Weights of a small GPT-style language model, trained from scratch on English Wikipedia.
Size: width 384, 3 heads of 128, MLP 1024 SwiGLU, vocabulary 12906, 25.9M parameters.
MLP neurons of a small language model. Each row is named by its layer, matrix (gate and up: input weights) and neuron, and shows model dimensions 160-223. Each number is 200 + 20 x the weight over its row's rms, rounded and kept within 0 to 999. A neuron's up and down rows have the sign that makes its largest values positive.
A block is one neuron, or neurons of one layer that tend to fire together. Before each block is what it responds to, as a language model described it from the Wikipedia text at the highest values.

Description: Closing heading markup. The closing == or === that ends a Wikipedia section heading, e.g. History ==, ==Biology==, ===Establishment===; also markdown table separator rows.
L2.gate74,190,188,223,207,200,184,212,200,206,176,223,222,203,223,180,252,198,195,206,186,220,180,214,217,193,198,198,212,207,235,199,173,233,179,202,216,179,198,177,221,193,186,221,201,194,200,165,190,197,181,198,207,205,182,182,220,204,192,202,151,174,155,166,185
L2.up74,214,205,194,186,183,193,219,216,246,189,217,186,200,223,204,185,189,195,229,194,195,201,218,190,209,201,172,173,190,209,153,199,182,164,209,228,191,218,195,177,221,191,186,202,225,215,204,230,175,191,202,199,182,165,164,209,157,220,222,191,196,175,192,213
L2.gate264,207,166,218,222,201,175,200,198,185,191,189,235,185,185,233,212,227,196,200,194,222,220,184,206,198,189,232,212,208,204,204,185,217,236,180,210,234,188,188,172,222,198,189,208,203,181,210,226,214,214,209,192,220,174,191,193,197,234,238,181,202,215,211,184
L2.up264,218,190,220,241,201,172,202,217,178,187,185,221,180,190,206,225,247,192,187,184,225,197,204,207,236,182,183,207,224,221,170,175,209,210,202,179,181,200,215,217,221,206,194,206,182,220,240,201,202,179,216,184,188,172,203,198,219,202,200,236,186,245,212,223
L2.gate279,226,227,221,191,206,207,170,187,192,228,198,227,195,232,190,196,207,225,227,222,168,202,189,173,213,176,198,220,227,207,223,176,211,193,195,195,177,215,211,192,197,214,177,210,205,174,174,209,214,219,209,181,224,161,203,196,178,199,233,214,205,171,190,209
L2.up279,220,221,186,185,223,202,181,212,211,229,237,172,189,232,221,180,201,224,187,203,202,164,177,162,201,233,230,218,203,169,185,190,226,199,212,192,194,177,219,190,190,201,218,179,238,174,161,206,213,213,188,206,207,194,206,213,153,219,201,186,243,189,196,177
L2.gate283,196,234,188,192,141,210,223,180,178,219,167,186,195,200,186,159,220,207,185,193,222,205,181,210,195,183,198,194,217,214,234,206,192,187,194,228,195,193,210,216,172,233,214,170,210,190,209,191,209,198,182,226,201,186,199,189,199,190,194,225,225,219,177,219
L2.up283,173,198,166,238,214,179,218,183,218,194,210,181,206,209,231,206,211,206,191,171,233,217,217,188,219,195,168,198,205,224,181,193,176,217,224,174,194,192,173,221,221,219,192,202,166,227,193,189,214,247,160,196,194,203,221,184,202,235,218,197,227,235,219,196
L2.gate640,196,213,179,189,217,177,221,228,183,210,206,167,238,189,224,197,191,181,193,214,205,223,197,183,169,196,209,185,211,212,221,193,246,201,199,196,195,200,197,214,204,191,211,158,198,231,223,230,167,175,167,208,208,199,220,205,193,193,200,211,148,193,221,214
L2.up640,221,198,182,193,171,180,226,203,220,236,184,192,187,211,217,183,200,178,223,230,178,163,226,174,173,209,200,185,228,206,227,203,203,197,190,173,216,221,169,207,210,205,196,199,224,193,237,217,194,193,170,221,213,197,219,200,182,223,176,180,162,206,218,199
L2.gate702,218,183,200,214,200,239,201,221,217,201,202,205,198,221,205,220,171,171,196,207,212,215,199,188,225,227,221,188,208,235,203,186,182,206,198,169,200,244,236,212,219,144,198,214,218,225,207,201,179,209,206,208,220,205,169,210,178,185,245,200,227,247,191,213
L2.up702,180,184,204,210,196,200,207,208,179,207,206,190,216,239,242,210,217,172,204,195,221,221,211,153,203,215,179,214,204,208,217,203,176,163,171,181,189,241,227,183,236,183,192,217,204,203,166,233,203,186,217,215,175,211,191,186,184,216,211,192,212,218,197,194
L2.gate723,224,198,195,220,184,186,211,185,222,189,210,191,189,190,173,169,171,224,182,171,204,253,257,214,182,240,196,222,206,200,221,238,160,213,207,197,175,202,186,208,211,222,212,172,203,207,168,163,210,188,203,198,182,167,200,198,171,176,201,206,211,189,205,183
L2.up723,211,224,202,183,199,203,224,237,207,201,182,220,209,196,195,208,164,211,205,207,186,200,191,206,215,232,188,208,246,207,191,171,193,174,221,160,176,211,184,221,173,188,207,188,184,181,227,207,220,204,196,205,175,208,207,184,188,192,211,231,219,186,163,198
L2.gate828,192,172,237,181,204,193,200,180,240,200,245,215,198,211,219,166,213,215,193,212,212,207,238,169,184,219,169,230,189,190,203,183,176,188,191,174,184,180,196,186,227,222,200,188,197,163,208,172,196,251,202,155,196,169,154,194,155,208,217,224,203,194,203,230
L2.up828,164,198,209,173,200,189,204,191,186,183,201,199,167,215,193,185,195,229,183,212,184,187,247,202,192,214,165,209,209,210,232,166,204,165,179,166,181,182,199,213,229,158,214,190,245,236,173,184,218,218,183,201,185,196,215,228,190,234,222,218,197,185,210,196

Description: Mid-word syllables in foreign names. Short vowel-consonant pieces such as al, an, ar inside non-English proper names and titles, e.g. G-al-atta, Kristij-an, Th-al-ita.
L2.gate106,242,194,204,193,192,193,203,221,227,189,214,197,190,186,209,216,226,199,231,218,225,208,203,191,205,242,194,183,201,213,223,182,189,207,213,162,201,212,199,187,203,204,230,225,235,174,211,211,214,216,201,213,194,197,234,219,209,184,185,201,167,206,219,203
L2.up106,206,230,203,180,169,189,171,204,204,196,190,220,201,162,197,159,225,229,226,213,177,216,173,233,208,199,196,226,203,193,229,189,194,196,214,195,236,229,209,207,185,216,205,231,235,180,231,199,190,199,193,205,190,171,207,224,204,190,195,191,152,201,213,198
L2.gate137,180,220,161,220,177,181,193,207,224,182,194,196,187,211,234,177,214,210,179,213,190,190,193,188,211,226,193,189,201,184,195,197,234,199,213,218,214,223,201,180,241,195,224,203,227,177,158,196,227,220,196,199,196,199,161,194,236,209,172,197,208,216,208,208
L2.up137,172,186,194,187,188,203,193,228,192,160,212,188,185,251,236,188,197,200,194,188,224,179,196,222,204,231,209,212,181,179,195,177,206,168,194,204,225,203,199,164,201,173,212,214,212,179,206,199,211,214,175,199,204,175,199,189,231,204,163,213,193,190,218,201
L2.gate248,193,181,225,170,208,215,194,207,214,180,209,185,203,199,226,196,212,164,210,232,242,206,213,197,185,216,219,182,188,176,237,204,192,203,175,170,163,214,202,187,193,152,192,247,239,213,196,177,225,175,197,201,228,225,172,203,169,182,208,234,188,169,229,208
L2.up248,211,165,201,241,188,197,235,213,162,173,202,181,254,196,213,207,209,178,161,235,195,184,178,208,174,202,212,202,208,197,158,178,191,191,190,191,202,214,202,222,164,220,199,190,197,162,206,188,193,217,202,207,190,239,192,206,212,196,208,189,205,220,197,180
L2.gate273,171,179,193,188,179,224,216,189,209,211,192,194,214,199,219,167,197,179,224,201,212,199,193,201,205,229,167,190,225,191,244,222,205,186,219,198,184,211,206,191,198,138,218,185,193,192,191,216,196,210,177,181,209,172,181,250,198,238,181,225,212,200,194,210
L2.up273,190,184,199,202,176,215,181,209,207,213,241,194,192,191,192,192,215,211,178,217,157,167,225,181,188,206,151,207,217,217,206,215,206,189,204,175,180,187,197,191,209,181,223,196,165,202,209,190,181,185,195,191,164,175,208,198,196,187,181,211,163,196,197,207
L2.gate389,212,188,193,203,201,225,196,177,212,175,207,218,177,205,181,169,229,218,198,218,222,157,187,221,208,228,174,199,219,189,218,191,234,175,196,224,199,247,209,229,169,194,204,167,197,161,187,218,165,202,201,200,195,159,165,167,238,176,195,173,208,188,230,194
L2.up389,194,218,206,199,221,234,209,185,195,225,170,188,212,192,232,211,192,191,231,192,186,206,172,193,190,204,205,198,214,176,243,230,197,231,185,165,201,182,184,208,218,179,231,182,157,183,214,211,212,180,189,185,198,212,217,225,188,206,182,225,197,190,195,226
L2.gate463,179,205,161,212,208,226,209,191,229,212,173,192,193,212,236,198,247,196,172,205,195,171,194,192,194,222,227,218,183,191,239,221,215,208,216,178,175,222,242,179,229,219,204,236,210,214,201,188,184,183,230,212,208,188,204,193,182,205,190,191,200,187,213,215
L2.up463,175,207,202,193,229,257,206,187,228,178,167,236,219,206,214,188,190,217,187,190,188,177,179,211,204,195,201,221,195,222,212,176,196,225,202,174,188,210,184,226,207,212,218,223,185,196,220,177,207,182,210,216,187,189,206,180,220,215,182,199,197,169,242,224
L2.gate856,173,192,177,202,180,218,221,213,212,208,239,181,184,210,202,197,205,206,167,176,223,159,149,200,197,206,214,216,213,177,194,204,202,216,156,190,153,220,200,208,233,175,207,187,218,151,196,150,195,179,209,202,175,224,231,225,185,204,197,186,202,212,206,239
L2.up856,204,187,212,157,187,196,235,198,207,189,179,172,183,202,159,185,211,218,184,180,200,262,200,202,198,216,219,210,207,200,223,208,180,220,239,177,226,210,215,208,206,201,240,205,188,176,223,222,196,178,217,213,217,193,221,206,190,205,229,203,199,193,220,232
L2.gate967,208,211,176,184,157,211,205,204,223,208,230,170,201,219,200,198,184,223,176,227,195,139,202,202,202,233,198,207,191,219,194,212,202,195,201,168,185,247,170,200,195,176,203,229,204,176,197,180,211,214,220,183,214,182,219,191,218,221,204,221,169,217,206,216
L2.up967,197,194,172,203,198,204,199,181,199,220,217,188,197,207,203,229,210,204,198,205,208,176,152,200,223,195,172,184,187,168,199,168,199,186,197,185,217,210,216,195,228,211,215,216,213,181,197,159,189,222,215,218,190,162,221,205,217,226,207,191,176,186,177,212

Description: Piece after Al prefix. The word piece right after "Al"/"al", mostly the hyphen of Arabic names (Al-Dosari, al-Shabaab, al-Qaeda), also inside alkyl, Alienist, alleviation.
L3.gate19,173,181,134,167,214,174,188,190,189,203,188,212,233,232,201,194,180,198,190,215,200,213,200,175,202,224,176,222,213,229,209,206,152,200,226,184,188,212,219,160,237,190,190,212,182,176,219,196,186,192,229,188,208,135,208,204,225,192,199,193,195,176,211,213
L3.up19,221,237,218,243,205,167,203,202,190,190,178,208,250,219,210,179,197,169,209,196,240,234,195,175,202,171,210,214,222,204,144,214,208,199,190,208,182,174,158,228,225,202,228,228,178,198,205,202,181,213,154,201,196,201,226,229,218,215,235,202,205,204,171,188
L3.gate39,206,194,214,202,186,204,180,182,210,181,185,206,190,226,211,155,151,228,224,226,213,186,192,199,193,196,171,183,161,203,184,182,197,212,223,182,174,157,233,217,234,227,218,188,210,189,195,197,223,215,184,202,204,192,217,211,204,208,207,238,205,158,196,160
L3.up39,172,211,192,232,181,202,218,203,204,176,228,236,205,171,204,186,235,245,184,216,179,211,197,213,230,221,167,214,249,215,162,216,205,195,211,198,174,171,207,188,225,207,185,170,197,233,205,190,169,181,221,171,182,177,212,186,188,179,215,236,197,202,207,199
L3.gate49,236,184,225,161,199,214,199,185,187,196,238,190,188,183,214,186,211,197,196,200,190,193,195,192,188,190,206,224,169,234,201,222,239,193,231,204,181,211,230,191,191,226,226,191,168,207,244,221,172,187,235,187,228,225,194,190,223,222,230,178,177,194,213,191
L3.up49,163,189,209,194,220,200,226,227,225,183,242,203,179,220,183,209,183,206,225,206,190,175,161,192,221,199,217,219,164,223,177,225,179,182,181,207,201,167,157,213,197,226,220,213,204,238,175,169,191,210,227,228,195,231,197,186,195,201,196,216,220,213,211,212
L3.gate323,204,184,176,205,199,207,176,187,163,216,161,171,198,170,184,180,190,216,202,169,152,177,200,167,175,224,203,208,226,183,196,173,218,204,208,207,161,202,208,186,231,151,169,192,219,194,179,179,231,198,204,173,180,188,204,249,214,192,212,237,191,199,226,201
L3.up323,211,194,183,178,250,210,193,165,179,215,210,240,206,205,201,205,212,209,193,207,199,242,210,212,211,180,200,217,165,202,206,200,230,184,191,229,193,210,186,203,212,212,178,215,218,196,157,191,211,219,175,211,169,191,210,219,234,171,222,221,183,200,157,190
L3.gate437,187,219,179,213,216,204,229,232,220,194,209,219,199,241,178,174,205,187,184,146,218,260,156,170,243,174,184,184,200,226,200,207,229,206,199,167,201,190,193,185,182,234,208,210,191,173,194,208,189,214,203,213,201,226,183,199,186,185,195,228,234,177,200,201
L3.up437,223,200,184,210,176,208,207,220,195,171,209,195,193,222,191,184,225,197,213,196,227,200,184,145,247,175,220,204,201,201,199,205,183,179,212,203,192,152,165,158,171,224,242,178,181,222,185,187,198,174,206,165,208,173,210,218,195,217,178,214,196,177,176,181
L3.gate699,178,212,218,197,217,173,201,203,196,199,194,178,233,197,218,209,207,217,206,192,205,209,204,139,194,198,167,178,178,228,198,236,195,199,197,203,232,209,198,163,202,188,214,212,212,156,229,184,223,210,223,175,239,190,185,189,197,220,211,220,215,193,185,211
L3.up699,197,212,200,198,200,166,197,184,226,185,205,190,236,212,220,239,205,198,233,184,208,262,212,175,175,206,196,154,206,207,148,205,176,219,204,194,200,201,195,206,213,203,155,217,175,221,185,208,189,179,188,198,185,199,191,209,186,211,213,176,191,209,201,234
L3.gate720,201,200,224,174,192,244,185,192,208,178,223,205,168,237,160,228,196,189,241,226,168,232,214,170,157,196,199,221,180,177,201,198,208,176,194,181,210,206,230,212,191,185,210,200,223,212,177,154,213,240,204,204,180,177,184,210,180,165,221,216,159,196,188,226
L3.up720,219,207,207,200,207,218,220,188,200,199,241,187,204,169,195,172,160,178,219,191,192,192,246,205,145,191,195,213,252,227,170,200,172,206,178,247,216,224,199,207,192,163,235,210,168,212,195,216,235,203,222,171,199,212,204,195,179,160,177,249,202,217,173,214
L3.gate859,192,213,226,215,195,189,219,211,164,200,201,165,181,226,200,170,189,158,220,196,217,199,229,228,209,201,188,149,199,199,171,236,210,185,219,230,165,195,218,180,181,193,203,223,195,205,170,230,198,195,217,190,207,207,151,191,179,188,228,245,197,183,227,233
L3.up859,217,208,194,213,192,206,181,213,172,187,240,214,173,202,195,198,173,200,187,218,214,234,221,216,203,200,205,219,190,198,204,197,193,184,204,175,223,174,173,198,191,243,192,185,204,197,193,180,181,204,195,200,207,209,176,190,189,219,185,210,173,185,189,194

Description: Foreign name vowel endings. Vowel-ending word pieces that finish or continue non-English names, mostly Japanese given names in tables and lists (Sat-oshi, Yasuhi-ro, Gō-ri), also Indian/Arabic words like Gujar-ati, Khuras-ani.
L4.gate339,214,203,174,178,187,194,206,179,163,194,204,223,206,200,226,229,187,195,203,230,200,208,164,216,187,219,220,196,202,194,178,209,198,211,187,229,185,264,213,190,184,182,242,219,226,170,237,182,248,199,248,178,211,176,203,190,170,194,174,213,175,214,193,213
L4.up339,202,179,201,183,221,202,199,197,206,180,179,212,187,209,194,177,196,153,198,198,211,213,177,206,158,177,194,194,201,169,189,174,246,192,229,206,203,229,182,182,202,169,212,217,199,190,204,207,194,167,212,196,170,166,203,184,184,203,172,196,203,200,192,216

Description: Section heading closers. Closing == or === marks ending Wikipedia section headings such as History, Characters and Playoffs, plus some sentence-final periods before a line break.
L4.gate701,211,195,226,217,185,197,232,177,201,195,183,211,217,235,204,191,200,179,225,211,215,203,200,208,222,198,192,192,187,226,232,209,198,171,161,197,189,231,204,169,191,201,177,196,171,200,173,194,168,147,181,226,195,202,258,231,231,207,214,191,197,195,204,214
L4.up701,236,199,210,214,189,202,234,191,203,200,191,207,208,221,188,219,193,188,177,219,229,202,201,184,203,205,179,184,169,239,177,207,215,186,241,190,187,229,207,216,221,184,176,206,188,195,223,212,205,194,200,191,227,209,197,231,206,179,233,199,226,186,208,195

Description: Mid-word fragment tokens. Short word-internal pieces just after a word's first piece, often in foreign names or rarer words, e.g. Oss-et-ia, (ass-istant, imp-et-us.
L2.gate44,234,188,218,212,182,206,215,191,206,233,216,215,209,235,220,185,164,178,194,206,197,222,198,194,209,195,213,181,213,208,232,199,178,201,224,188,195,213,227,212,226,179,219,202,236,179,189,211,200,243,197,204,191,178,165,181,164,203,204,180,178,197,214,192
L2.up44,201,198,163,178,199,221,187,202,206,232,235,187,215,231,216,214,206,188,190,192,196,205,221,230,164,220,179,180,217,196,200,195,218,207,184,163,214,198,187,180,208,192,166,158,186,229,176,193,199,192,169,213,216,199,223,200,220,208,187,228,179,161,181,162
L2.gate152,186,211,209,182,203,226,193,203,179,206,211,211,206,171,187,186,220,220,226,163,193,192,224,185,227,167,192,207,165,198,197,219,201,207,213,188,178,178,216,220,232,209,211,191,210,209,186,194,199,217,232,216,231,248,201,223,213,183,199,222,186,221,209,193
L2.up152,169,189,208,223,174,221,204,200,190,210,202,195,223,189,245,207,209,216,203,180,173,168,184,172,244,179,172,199,230,201,177,185,144,223,186,188,172,234,184,192,195,187,226,189,195,177,232,210,208,219,208,173,208,189,183,197,201,169,173,215,185,169,184,212
L2.gate199,177,157,162,167,205,205,195,224,209,181,185,192,221,209,201,202,197,229,213,181,171,181,201,215,176,191,270,193,226,212,222,223,196,193,216,216,194,215,186,220,204,219,221,211,168,206,213,204,224,228,231,189,178,178,216,186,200,214,242,213,177,169,199,175
L2.up199,197,228,205,162,225,182,177,205,168,202,213,177,233,187,222,205,200,266,235,190,205,227,187,211,203,198,189,218,201,181,203,181,189,186,207,177,200,181,237,201,190,190,212,213,177,205,197,234,220,216,246,199,212,201,205,201,205,233,203,168,237,216,205,209
L2.gate221,190,205,179,183,226,196,201,191,177,192,232,212,186,179,178,188,179,201,189,187,239,183,202,195,163,162,222,207,204,220,225,199,198,196,191,206,181,218,197,180,216,194,224,197,205,216,176,210,200,200,170,177,201,171,211,199,206,226,214,186,187,182,179,199
L2.up221,188,219,175,195,246,184,208,199,181,212,266,212,195,198,201,225,210,178,195,210,183,196,229,189,194,227,235,209,225,211,206,194,174,208,195,242,210,226,227,198,233,227,184,189,220,210,189,216,163,209,184,224,222,174,203,246,216,199,196,185,164,200,198,181
L2.gate721,216,212,174,161,198,200,210,200,220,194,197,238,211,204,196,222,178,155,222,195,191,193,225,213,191,179,186,201,201,222,245,224,183,190,186,197,220,206,234,213,201,205,189,191,154,211,166,237,195,177,213,218,206,210,175,191,200,206,205,214,180,178,192,220
L2.up721,200,168,200,233,214,236,186,193,163,192,196,213,200,194,211,171,210,182,215,203,175,210,204,172,236,189,188,216,238,207,188,205,196,218,226,177,192,202,211,200,213,225,206,180,175,208,222,215,194,190,245,181,216,202,204,210,195,164,164,201,170,175,188,161
L2.gate925,199,211,166,179,228,197,199,213,182,215,188,182,223,235,192,216,207,196,198,174,191,230,214,212,175,219,210,221,227,205,188,205,177,226,190,191,213,196,153,169,205,210,205,208,204,204,234,221,190,206,196,186,168,206,232,199,182,168,202,192,195,188,139,193
L2.up925,191,186,202,173,175,199,180,200,192,200,180,212,183,169,206,193,196,200,224,186,206,241,206,193,196,199,204,212,188,191,216,216,178,208,174,224,213,168,214,203,190,175,191,198,236,180,197,228,195,229,196,138,223,185,243,190,188,190,230,218,215,219,228,204
L2.gate931,202,201,209,209,204,196,215,173,189,191,245,190,192,151,203,197,229,208,201,190,211,205,196,212,202,219,203,220,198,200,227,192,209,239,200,163,175,184,215,231,168,205,162,184,231,230,195,230,183,192,230,209,200,180,208,201,221,229,196,195,176,192,181,196
L2.up931,205,219,210,189,199,199,221,192,208,170,220,181,174,153,189,230,224,178,216,201,200,189,242,214,175,203,213,210,195,212,181,190,180,192,196,156,210,184,210,205,193,204,198,183,210,224,184,241,220,216,205,243,224,180,210,194,194,219,216,192,199,228,187,209
L2.gate952,197,204,197,186,175,177,218,222,179,211,211,156,185,184,195,197,205,173,176,211,185,188,212,187,214,181,228,182,186,210,242,194,199,161,170,234,180,183,231,193,192,229,158,220,185,190,255,216,194,217,229,196,175,203,241,168,203,207,182,191,220,195,191,179
L2.up952,233,193,196,204,193,185,207,175,198,202,206,181,193,222,228,199,183,211,213,178,180,194,230,193,193,216,200,230,217,174,225,194,173,157,187,203,230,223,241,221,188,206,232,240,214,211,210,209,194,202,210,199,188,210,240,217,205,179,239,205,204,161,184,194

Description: Mid-name word fragments. Word-piece fragments completing rare proper names, mostly Chinese pinyin and Japanese names in lists and tables, e.g. Jiang(x)i, Imaish(i), Tsugih(aru).
L3.gate133,210,211,162,194,215,176,209,208,209,189,200,204,212,227,211,221,193,172,171,235,208,162,190,196,231,230,187,242,184,202,199,191,235,178,216,210,191,200,178,189,225,189,233,204,214,198,199,221,193,213,173,218,210,170,198,200,193,199,160,229,219,204,203,200
L3.up133,193,195,190,227,192,182,227,191,202,184,179,186,196,197,223,158,219,244,201,213,200,190,184,233,192,213,220,216,244,187,195,205,240,198,194,164,195,208,178,186,204,203,206,197,209,160,210,189,214,195,199,214,220,201,197,194,210,214,197,224,206,180,200,177
L3.gate163,180,212,218,213,223,209,201,206,183,186,176,208,208,192,208,256,195,169,161,219,176,197,234,180,210,202,224,193,184,188,192,179,197,184,226,218,210,204,206,199,221,193,164,156,214,209,180,173,203,205,201,236,182,183,193,209,226,196,193,257,206,202,157,180
L3.up163,219,192,206,198,196,172,177,222,178,200,178,183,180,181,199,185,207,199,202,216,223,202,212,185,204,208,230,240,190,192,174,232,172,193,219,238,216,196,191,194,186,161,189,184,251,167,218,220,192,142,207,179,227,188,177,173,214,182,188,250,203,212,182,185
L3.gate193,234,235,220,203,174,181,196,197,188,184,211,186,231,198,229,224,193,165,247,185,181,184,209,182,209,224,266,239,187,221,239,201,185,231,206,205,185,221,199,198,216,210,211,189,174,217,190,181,206,198,198,213,179,206,205,232,199,220,182,227,213,221,225,175
L3.up193,230,199,197,199,199,164,182,192,220,170,207,197,185,213,211,212,184,170,211,217,196,218,177,182,232,227,210,192,185,210,214,195,183,185,195,227,197,204,225,211,197,170,183,219,214,195,208,190,242,212,194,146,187,185,176,176,220,198,215,203,248,182,218,195
L3.gate269,201,219,176,209,177,198,212,199,221,221,190,241,184,196,195,204,234,177,198,197,204,189,169,208,213,184,238,193,203,181,210,242,218,197,174,229,209,217,158,169,167,215,169,205,231,178,212,208,222,194,220,182,210,198,222,181,193,206,174,187,171,232,191,174
L3.up269,171,210,178,217,199,180,230,213,176,178,196,173,182,157,221,188,216,167,224,203,193,182,164,166,184,222,207,179,197,193,190,218,216,206,213,237,177,205,166,218,211,237,217,169,197,194,171,197,223,206,153,220,214,181,199,245,177,199,149,216,212,219,227,228
L3.gate542,210,202,187,195,197,177,244,186,164,189,212,194,163,165,204,204,174,189,188,181,204,167,192,176,222,214,231,233,183,173,241,205,173,248,164,181,184,187,190,209,213,232,226,231,203,208,199,170,205,181,192,187,203,221,165,210,226,260,179,180,207,204,196,193
L3.up542,199,222,203,211,211,220,194,212,185,216,232,210,188,215,198,180,183,185,218,223,195,212,176,177,204,206,209,212,226,202,201,235,214,197,195,162,197,172,201,178,241,198,216,232,214,167,158,202,172,200,222,203,232,207,183,206,181,197,199,179,192,173,177,218
L3.gate749,182,210,203,204,197,190,190,218,169,223,189,204,179,210,228,180,196,174,226,222,173,164,189,206,168,183,216,202,212,210,206,178,231,206,222,204,177,169,187,196,207,182,183,224,219,170,163,214,227,220,198,142,195,193,191,209,184,208,198,216,171,200,238,200
L3.up749,191,201,217,214,194,239,169,220,221,180,203,253,215,217,218,188,216,224,180,230,213,215,199,181,209,225,149,223,199,227,181,191,219,216,202,190,193,193,191,212,169,182,185,214,216,196,196,249,203,179,214,195,189,179,215,217,226,190,179,213,196,198,201,187
L3.gate768,166,238,206,195,201,237,179,177,175,215,189,185,181,205,184,192,231,219,227,205,188,190,200,203,200,206,185,209,199,213,228,179,239,197,182,213,207,227,173,240,182,236,177,225,211,205,192,187,170,204,218,239,172,208,229,192,159,197,181,207,188,199,190,195
L3.up768,214,193,159,228,217,197,210,200,177,199,196,230,195,183,172,206,189,207,196,190,185,212,172,163,205,219,228,197,231,191,185,227,191,174,189,225,214,244,216,164,210,190,201,214,230,214,233,188,188,195,202,222,207,209,207,203,225,220,229,202,171,203,190,195
L3.gate1021,204,208,216,161,185,190,207,219,156,222,190,180,181,221,203,215,212,206,222,253,185,206,215,208,222,206,203,210,182,198,225,201,232,175,179,238,147,212,184,199,201,190,208,179,216,219,210,181,177,218,223,233,186,156,202,120,183,174,225,172,214,217,193,213
L3.up1021,202,192,180,186,171,205,233,194,194,174,187,187,179,183,225,227,191,206,196,252,227,196,181,225,168,222,156,176,164,188,208,196,184,168,197,194,195,207,209,240,212,208,196,207,194,218,211,190,221,193,171,197,207,175,164,149,212,221,195,220,181,189,226,196

Description: Section heading closers. Closing == or === markers that end Wikipedia section headings such as ==Squad==, ==Production==, === Playoffs ===, plus weaker hits on word-middle pieces (Gr-im-sby, Penins-ul-a) and digits.
L3.gate21,205,194,223,169,184,208,207,203,147,188,187,164,196,206,210,208,185,223,231,213,205,183,204,190,182,199,227,203,195,192,195,172,214,185,170,214,176,174,238,185,164,194,203,222,137,187,231,206,208,211,177,200,215,229,219,216,187,195,168,194,214,222,234,227
L3.up21,224,179,203,184,191,186,213,223,203,209,180,219,180,233,206,188,200,186,200,159,224,180,213,224,223,156,190,212,211,190,206,195,198,183,190,205,225,187,209,208,202,182,215,209,167,192,172,181,200,192,188,177,195,169,209,223,211,222,192,173,216,201,161,212
L3.gate422,177,225,254,192,198,194,194,192,215,204,160,183,204,209,186,186,199,215,213,225,189,200,221,211,186,189,227,176,187,192,211,202,199,212,191,193,211,202,203,215,178,206,171,180,203,224,166,233,223,197,170,227,200,222,220,190,208,199,226,209,185,201,212,228
L3.up422,202,210,222,236,199,192,201,188,198,230,220,189,212,256,209,184,210,210,201,231,189,212,217,217,199,230,180,175,167,219,179,223,202,222,208,220,177,213,208,177,211,182,194,183,213,191,183,222,195,201,195,228,188,201,178,222,222,206,212,200,233,198,189,165
L3.gate516,171,209,191,207,160,220,220,212,210,201,164,203,208,177,215,178,210,176,200,212,191,214,187,197,193,214,209,250,181,214,194,199,218,206,215,184,211,231,203,201,187,196,145,167,218,181,201,221,191,169,214,190,177,211,195,197,191,205,190,194,204,234,190,218
L3.up516,207,191,191,190,198,213,187,180,219,197,196,201,185,197,202,215,218,189,216,231,209,205,227,193,213,160,217,242,188,228,203,222,207,220,222,181,206,170,202,239,214,230,218,188,203,221,168,191,196,208,200,197,214,151,220,161,183,216,195,173,229,235,198,220
L3.gate549,187,197,184,203,162,174,203,159,216,241,224,210,181,193,219,200,181,172,176,204,210,196,168,206,193,221,200,185,193,210,213,214,200,182,210,191,159,216,185,221,188,214,240,200,175,208,216,152,215,185,187,201,226,154,206,184,198,226,196,219,169,194,200,247
L3.up549,192,222,215,204,217,193,241,231,232,220,208,166,227,216,219,189,224,221,157,184,203,209,213,199,207,208,199,189,218,193,220,195,254,205,199,207,226,165,192,192,233,215,201,178,182,197,201,198,190,205,249,182,165,169,181,211,189,212,228,201,233,217,228,204
L3.gate681,224,205,169,165,195,200,218,165,210,196,239,206,173,197,180,205,204,211,193,194,216,176,184,214,239,211,200,211,170,259,191,189,192,210,199,199,198,199,212,211,188,197,201,206,195,166,205,169,209,183,197,190,185,197,220,241,237,222,225,243,191,227,221,184
L3.up681,179,243,191,226,189,167,206,189,216,174,180,223,181,205,199,207,184,224,189,192,218,192,205,192,207,211,204,202,210,191,203,208,168,195,197,216,196,244,206,217,190,176,162,216,200,179,195,164,215,223,213,202,176,213,182,217,229,179,250,201,189,222,175,183
L3.gate693,205,208,215,211,166,155,157,199,200,195,202,218,181,238,190,191,209,178,225,208,215,171,241,164,196,221,235,252,216,232,212,183,240,231,229,172,193,201,207,202,229,188,213,195,179,199,167,210,175,198,226,192,188,200,237,203,186,225,178,210,213,205,187,232
L3.up693,192,190,194,199,166,186,196,202,193,197,225,182,175,213,181,178,210,199,179,207,215,203,207,197,234,154,184,236,192,215,161,180,186,222,224,190,198,219,207,198,193,228,153,221,203,217,263,198,182,209,164,181,206,215,165,162,183,219,239,223,218,168,160,213
L3.gate707,168,223,219,197,205,211,198,194,161,230,216,206,219,236,176,204,190,190,231,206,227,190,202,190,220,198,208,207,187,227,241,200,200,214,214,210,209,176,223,202,234,175,234,198,198,190,219,196,212,206,234,168,211,182,204,210,180,178,172,209,181,151,188,204
L3.up707,204,195,185,212,187,207,195,179,173,196,200,212,167,179,207,200,197,217,175,220,208,152,216,201,226,170,165,182,210,227,215,207,200,194,224,214,202,186,201,235,212,177,195,199,209,196,220,201,198,199,217,187,190,196,231,197,247,205,209,147,202,189,209,205
L3.gate800,223,208,219,202,191,211,257,164,192,217,184,232,212,215,194,189,214,161,217,162,214,217,204,199,198,207,224,228,150,173,229,211,196,218,156,196,185,232,196,218,210,202,200,240,196,196,230,179,177,184,174,220,170,194,234,223,184,175,211,184,233,215,233,212
L3.up800,211,253,195,147,162,212,201,186,204,217,216,196,227,203,193,206,204,175,206,201,201,205,196,202,229,237,214,236,159,198,208,221,216,195,202,212,182,203,214,183,217,182,219,206,144,132,206,197,226,196,150,208,204,196,213,190,215,182,175,195,190,196,168,208